MLP neurons of a small language model. Each row is named by its layer, matrix (gate and up: input weights) and neuron, and shows model dimensions 0-255. Each number is 500 + 40 x the weight over its row's rms, rounded and kept within 0 to 999. Numbers have three digits each. A neuron's up and down rows have the sign that makes its largest values positive.
After each neuron's rows, "fires on" lists the tokens most often at its 100 highest values on Wikipedia text that the model never trained on.

L9.gate194:471472544552530476463488417542470495536557481476506470480545528445407512499534475608598553484435523516469529538387494501512482461564516535484568452507532461448408640484578447504518529501425519495500529499497507467424504559509459475562537486472534489497472487590533498461572501477495419501571532455493518576500507527468470385475542482514470520525455476535474527523498546550517512556619474478485520597526467436480508474471511512501503515450444507515561496421529543525478552544493477483502552517493550462536463396521472507568513491523486486536447502549470502550468467481538481563477478519511477533484486478480419471521518487485465498455468405532540520477481493498473501532503509450507540507472458521568512517505506481513530536535503526555458500475501479504539526491491539
L9.up194:531465477560486522462546593494477434426462556510517532462517481518455448522589433402531468512500455529528499459464469528531517481541517436474515491523501585513549463426531435520503434516500458494500501429514443510499456529540472519510523543492475480518449475495519483539474530565541518555459417481460536598486472535540598536521610546476554517562508467560485537493506509514509432506496529562517480474501555477497426530474510489515500538559451487606500531538467540509559405528562508562477539486518557461517467521486524456572412485508485548494458503510515518434499504505466540527520470497479437465539490525517514500510492481438508530566425473466531497514469496510502487507471490435539534506536544419490469476490480558516491476539540518492481429482423490632484482522503437
fires on: ")", " ", "k", "g"

L9.gate516:610486531519477493439535553448541488510508488530495518501518522470497521460456509513449483474488548541433525499460511537500505488563443566526513554504536569607491510548528555462501559474450420497484473447478538446497525482484575500532489571502479516552414523517535487489470486479502469521525455558503566512563512456495515480507504509482479534513434560566439469498506446542565529553598450458481536543546463544488564555516548499558388524512444550537511477502551484579534543422449485506473540552574488526483487511469480551452421546553510525502494485477448538504528518504449497545489510481454485549486513526511470447556511556505520620535577489531487494573473523473521555469461507510540522523457464520532554388528454569504493487456455453488513468465523454482483565508528509
L9.up516:522550505554509477497541559494506528424475484502539536523500476471525480531552488529458510507479557510563458487515433436531441530563452501508522558555406489542546589489574516479540483506479487440494413516482528461481466515504481526438494531482476498475549494472506421497518604565526432529441471491492535518488509574570430506510469512530460473539508455533552496491550487428535577515469535519489410486506525482500514581522564478461541488463544546459530500501507482513456575523448424481491475539469495553535542437455529484465487564479527522515519490488533501533510473507427545522386483495494530516429492505509543472458480432516429486567494485474501432538571481454482497438446505450507519359539523537487517430537568467499482483438517446492501550496535465562446486483465516
fires on: " ", "ce", ".", "y", "s"

L7.gate367:439508482550489573570496524491463537595474507478517449564521495467551487490477533579493508488500481449475512470466490491502440507475503514485502527477484553469346567485552545518444499425465489457470462428494540536442485473491465476499542413495500522521507499528523539473480522490489513506436465472530465526517462530512514501512507481460472443507451525504486544502444485468483513443547550449437504538506491490622450544447545493521498541473490520408616453515461464471482469426475505539488473584554518445464555467500464551516553542475539513597513493509584546527499508555592477489469493444499513460510578469466528477497484504461518549552500461431533439528519413529458575474453492526478447430565577520503548536486537470496511503503493497553524483451490493496521502486443575
L7.up367:547462460536517504522430467505494560441448539528539487545507499473490452512490461455488486466500554486497506435443532519451518485544527453449433567494571485475467493514488567416531450492476488504483492495468604448442454436488582511478487532531499516509406494478530495508507498500535549554508531477463465517488449556511586468521505511471466517523526467435501562474482435515482478463468491435576553495540468490515559433430489485482485588514507440462489476532511529515570492537462558388513550459464501480485550515536462555528524506523535522571505484558551475473534492521595527494478429519433486474486508537497576528501496501518535517467518478555539526518435448426532568480488457493521522432568457448480495491595511520485428545499526463519515424495459533560483532581407475
fires on: "-", " of", " ", "er", "k", "="

L9.gate218:606532471477516489434546505553442569462535586388464576513490538398556523527468544485445490497404432559558542551489491462520513518467522447503513468554561512476457415480531484487499483425478547505461537560486431486536522471520507543454439546517517490503524473506489522491502559492471497435485502491440580548532497456557507478575496485503490482509513577500514466474476536527488493491508540458501495536497557442587501489514544474555437493438536579475488495513463420508569464451469429497530497535499491437563576511534509460584520437479545445490479513501545524527472541499494461459543587467487446450519502488499489556516562490489463521491537469487503509496447532502506448468485551480506468545477516513480446486471507562474446573518481414483477490456545545488547481454444514
L9.up218:510525457498506513505483536498520496468619488584504477534498453541473534451493479448503526551497506510572500474504509474511463475443464519558521533505475442468484497590519567408542505478584564482454508541490477468512520501479494539504485518523470515463496506467472522520565493516481528501496533553562542488468530539440452483554533477577520509524521435518512462469554426476502484503564397448483545484519464553480466521510538459526505503526511528440495518458495501521495500512502527470557481537450488527483443425492584501502521579545497548492511387496483523512500439475479506421520546400521533470615532553460555552535532439563459436549541409513411497591507512474448457529503550509537533530479520519457510528468499463511535453559525519586530530543534604480538515457480535
fires on: "al", "li", "l", " Go", " list", " high"

L8.gate344:499562496547547480429541582501506511522512530505510517527527478474478458451552498483431516518423457480560548494442527491505440506545499550509480591522481577492506522495575538482509495492405461457525486487461548404482534539469478449502537435448491438518474495525581394497541505572485485523516504499504494580480474484545512491510504505506514564477515605437485434548517473530555530517524475519443451447507479554488485514475498513465505501466519571485514593528502532475542547491484546471475473550440521490491526426445510486471482525494489517539498450506514554632461569548567443509534484466493456491548569516496567476476515476532456500442442553533486481506580467564483544504484464477508484442479519596497501478548517559430501556508513493506510494536541410515569514452486571
L8.up344:547447512477456556445471574495446491533469511502471478527488551448469515491496571514494532481477570514491537510456482508512568502518475492432393458500481443521528503487397521481514440416511431519420541504506497463515472457503477481472578436523516483474508451526492437445595500498476462527573521507499429483491506513493486595467410588506559477500536501530481522469469512486528413479504499460472448531485428540484558551495502475514555538521525576458499473541533531474516509478548533516505582530576531460489491505448593464463518437448531466512541451524508506455544533481597468462425517525525486469486446481476480475504550521509399451462531473470485425548501498513514548486480454509520529471477532466450559511498503471429515497448472516572512506595472546420468498526491553
fires on: " ", "-", "et", "s", "oc", "com"

L7.gate559:497491560496490515462495406530566493540449502537459525497500512469466471398476546516515489442479483499515438401513440459534453507478486465518536477509485489485443537505534501520497546537479483436553513507510549505461481513508473503485505515530512564468474543475449466450506483563555483506482561396567543573512504495518506520524475489459532469495527479440421512525527476461592501510503524486514519460522502498450534543506459497456468434469475496530473599477463569544449489481528540486509507481541549441411588473537489515427467518531521492521533526498499461480481475437533474547484440489423422518444512488516545450499407549483540547531495463524543488556523461464507508408543513415552460460467508590564437526490418476474507458524421495531510504435611512482491540452463581
L7.up559:456496600527468449512460532505530518449432548463419537503536529521539500477449565543499491414422521516460491436467540462500484423448487428499542525515512460502518495457514496481584507525516475452472521486442561558551492481515524453500486519508567544445504530479467461490499514564534561546462534425479524496495459440528518480517454533412490519517484550491451515459562524511512516520453485535471568482544536490493458494501506482498476481495512490527482615475460506503487562462523563567540520486583534433453506425558505527463538533532509473508508533497396501505425547465469440488444532438456432463463462534528506487543493563501476559530570475479394479542575486513486485418508496466481434526476518590544473444549527417541506462436480500476465489514542536459510511485481532
fires on: " |", ";", ","

L6.gate425:415423534468474488543504469497524474538496521472490487509481515470449468554521431479466530492466530518518488420505495456588451487570498509502529515496528480567522441480477584522560507505519496456540435544484577516468489563488511517557479447483495494497459466530494546549515535553503489444508481527456504472502536541463520462517512491505441539445454521544485528519428573468430435506540474557578460494518451534592484478526510487486472415435447443503543523495508520586468582505562499497452509484442458483500518527519518520521435434503528444523469540530498494536424520482476456459511470462509550481589518466414524515490522522585482490566505512477471458459469484424530439503485391496463445570529588536443460461485455483523500434471544517501509490455557510520572550567571519
L6.up425:553493494466496410471498512487442493468460521508476549541504470540484466487474514490511517501530513546455513477535512468485545454488515508500499492451475568472449421541371475517511464466461461479522495553571397482510546458587482467529530443491598473524457424522500494521500536506533553542508535472456450497528500498535467532494541539525457483494581492464442480497523531550440476546522489429531490436520486509483413532513599430502486473478476503561425526408451494498513473439522510466547537579417560472519490506473506498448520564491508486529505575438482466537443478495512487457475526493429599530544451556501485548414523551485498513529567553530586551477574506523503456513485468512512507522445581513434523471473455572535491522446467521522499518465433479498531469491490464
fires on: "o", " 19", "a", "st", "te", "cu"

L8.gate233:542489434494498458525475534471583508456549446492495512468552476472448476415474559489467529465569565511523479490583514533548481485477478482498474495456532477480498510468452501435524552479505500531610521511579550450499532568544490485522578440486499540411547460498481512576492526470476417573509467449451471510469539553521522436491563486468480506418488461532513491464536526507545452554565524443520421472447515478472519451527448509541481486462437432557634511512410476419500486492520499447531489477515477545535495466571494489563477497489492500523559549509440542467510550570533563453517501460510503488526535445470420541520496473522510549508530498485497445394471530534486513559455534504503474501446519520497503528493518461497513502518466521490512549498472476500569507423593532
L8.up233:506451485519529489430516523492449495488466476472495568484401450519520470533497441481493448580479445534492546494516479485538582500492479477589509501561575559448537509499525518541519545496535516518484474531453497487483536497557497436511542454474549414476534485508468549520518530533455477505548512523476509527532473543581463493524479476557536481461515438513438522536523527550516440480543436504480496549497521540564507645531599515547548454484492470599473487515493491472460471439533494545468521458447486625497498482453490495457553475509497477492461520473493537461518522524572580512457477479434434505532559466461443481440469460510549462511455489511528544476467491528473395558429462492545487510483494549470545439487514502490440531507608519523499570486557472499526460518551459
fires on: "g", "a", "u", "fa", "o", "ea"

L6.gate534:556541481520456508474483512536477483552518499521481445489535476494492529468434525484465523488491488444464491458502490474457464519560493515504560420493538445487514501452477570546487446463545547421551543461584447509510514431497496533447576464561391497530473500490542493487555472500496531497494537469470489517456536432525498572461431508571523562484478525493503540511569475489493417472500437479477491557466453466507524523478482431599509413528428500496603484452537548492528493503517474445484628571534427448505558484467499457503478484545475447469541519458521522507434516532480477494569506512424516482514542472541547498454466532496475522536506497542503479467495471489455523494412544398548515470493477505489453471481586433540529449478576490531512459445499489563522475494452433
L6.up534:495465498528509442533545494482542450552603476512464564443544480504467505422509545511476446477505456436483543499437525555477492548462476532486532526506507544466485497476491449504485559539530558424475463498495561501530490524518499537535559485537526431472401400494455464526522418482500459544507569548460448559469595527478520475471475569548491474450463490477558470474574468471571492537597469508487564500489427517565532481487486508517437548497519459436479533520484500506563471494524499472571543501582495532411518497563494480523424517509498520489592554540426542482435516519492508532506536467440527451488542531511497514562487496479529497560550509472565480522518478510464533493468518461482505529548511500473528464559528416475469510540522509459393490493544459529538535594483523
fires on: "ed", "ri", "di", "an", "re", "i"

L9.gate545:530490536514502419499390526531533483489492420435503516476528427532452466486485543501441505473509488537521560499507456528548485561556482465457502526507501483507521474468517581533498448493504533513490537486523508536502461462452485526509508437483513464453492491543459454474496522472555441534461379468496520476497489537508456469515483457508451532497490561479579556484479408482555521500569495482490569496461526475467521488480485517439480551451500501551502492480600523444564460540472534436480590558475544507495451409553543495540525451485518495414464478482510467506437455463455579484505506507496424512505544548514539449545461556515541471537459475566536483539474392501558578438452505487503474431453528466533497464483497525423523465547428499493461541480553505568421560537506542
L9.up545:541476543552529523505557488500556506535566476429511581524517554455471417437497563457492536483518391506477510556516548494430595515479542611462570479487478546488489528447513554516503464503488486492412472505493496459497454474501562472530479525444437507455494501507496489464475523516503498441477534473511458513507467503583542502557529503537517558508481499478449543505528620530543455535457494479503504494505471485527476523499505496526439417512530401484451523522446455531435460443482470446556496518480533481505552456527437531459476535554485463487514476471458536578438451527406520442531475470460524560512464512517503482544545515514546460538486492476463447410473499474518545510455513470369475475458486471527462476519548481510451457514493470508578509515485451442553510440557539
fires on: " a", " |", "a", ";"

L6.gate298:454437416467464454504535539514551497536442443468446520434484446432447452466467482475488514513530521526527445509506442476516499469503562441524524545589448486513545475579589561382438562519470509530450459438509504525374512507449495516457496517438479467547476478498523500474421454536481502463509504511546533534498491490474532539488474478552488503465529533474457451529451537484483494474513470516512536454528506501521531490476441512477479444461476485490537434477464487477492508497492426477487513528487469505463598527535536478555509450539470515510504536406483547486615544471557418537530532480540471548533518498474481491535471520516532558499469543501458561550529472482508470412442421545504557465439518558502513455495557584508483483549453460510513517529544510494432524570551436
L6.up298:465452508474479447569523466484500468509506486534530525514500533514510422483522612564449513502497527437506477517475503542537524501502495417499510534541545529546450450535528590564484524516460589483561467500532504435522495493422439500523440527442451445488543542493607449470487506515486478437503473467527464487472449541456449529558500502559519567504469475510446399474526545432534527475476402524413499454565505544496459567492558458491531441464494544482500407519500479486545457534451467491463479482518504538431500476449523572526546479528583490484456525569474498421479507482471534511456541543484462498527515533460553507474598521519517494510460494504564519513592500477480540478513447461508540571566485544419488467485534511583453472510473521486452512494531527486524538485527501
fires on: ".", "'", ":", "ence", "s", "19"

L3.gate305:480443506469530478495488546494532446545492557522537534494527523485545476472530512510442532457466506561466566461512475514478440533514520465585526495418475555448554499487500513483572568528440525474511512492534508468549460529477493441467471427507456476538489510483517416558542609565468563506424477488541462538503532538524464451549469553471495529569462463449496538546524546501540500541446485470491438491517499443477530482510470505572553495575507414503432491531500534475442560560467497512463529493568462454537515531468563474544432530483529504518481498562440494515477515449513557519547517547482500514423544495459488502548524528492460474509455483521445500582427514483405482532536401512495495498517503571465517541448432524603544463532522546571554472499546529558506480454559471
L3.up305:448499540472529519467548520526517473447514500465532515530418527537557495545514466529539450531517470527467551572473574532451508492479418475567532505495460546500453580518499473501511513524517493533448526516520450525465489481495543550501471521424496502442394515532440450525475561550525489576542503489550571563493572444549472555491487567484493575508522484550480412447533510492600560517482422548530506528397501507464469412487479518554493544544452429543465546431466487496514568516523461461525495536540493444518531488505366543525472537517407514457492542565456544535454477542485474506572473526472439492499533560529585469411512510486454486467511484506509465512498482459427497473518489534428505478483481504542492532545487538488516507502481474487465539462473455496514475475495471
fires on: "B", "T", "-", "F", "M", "L"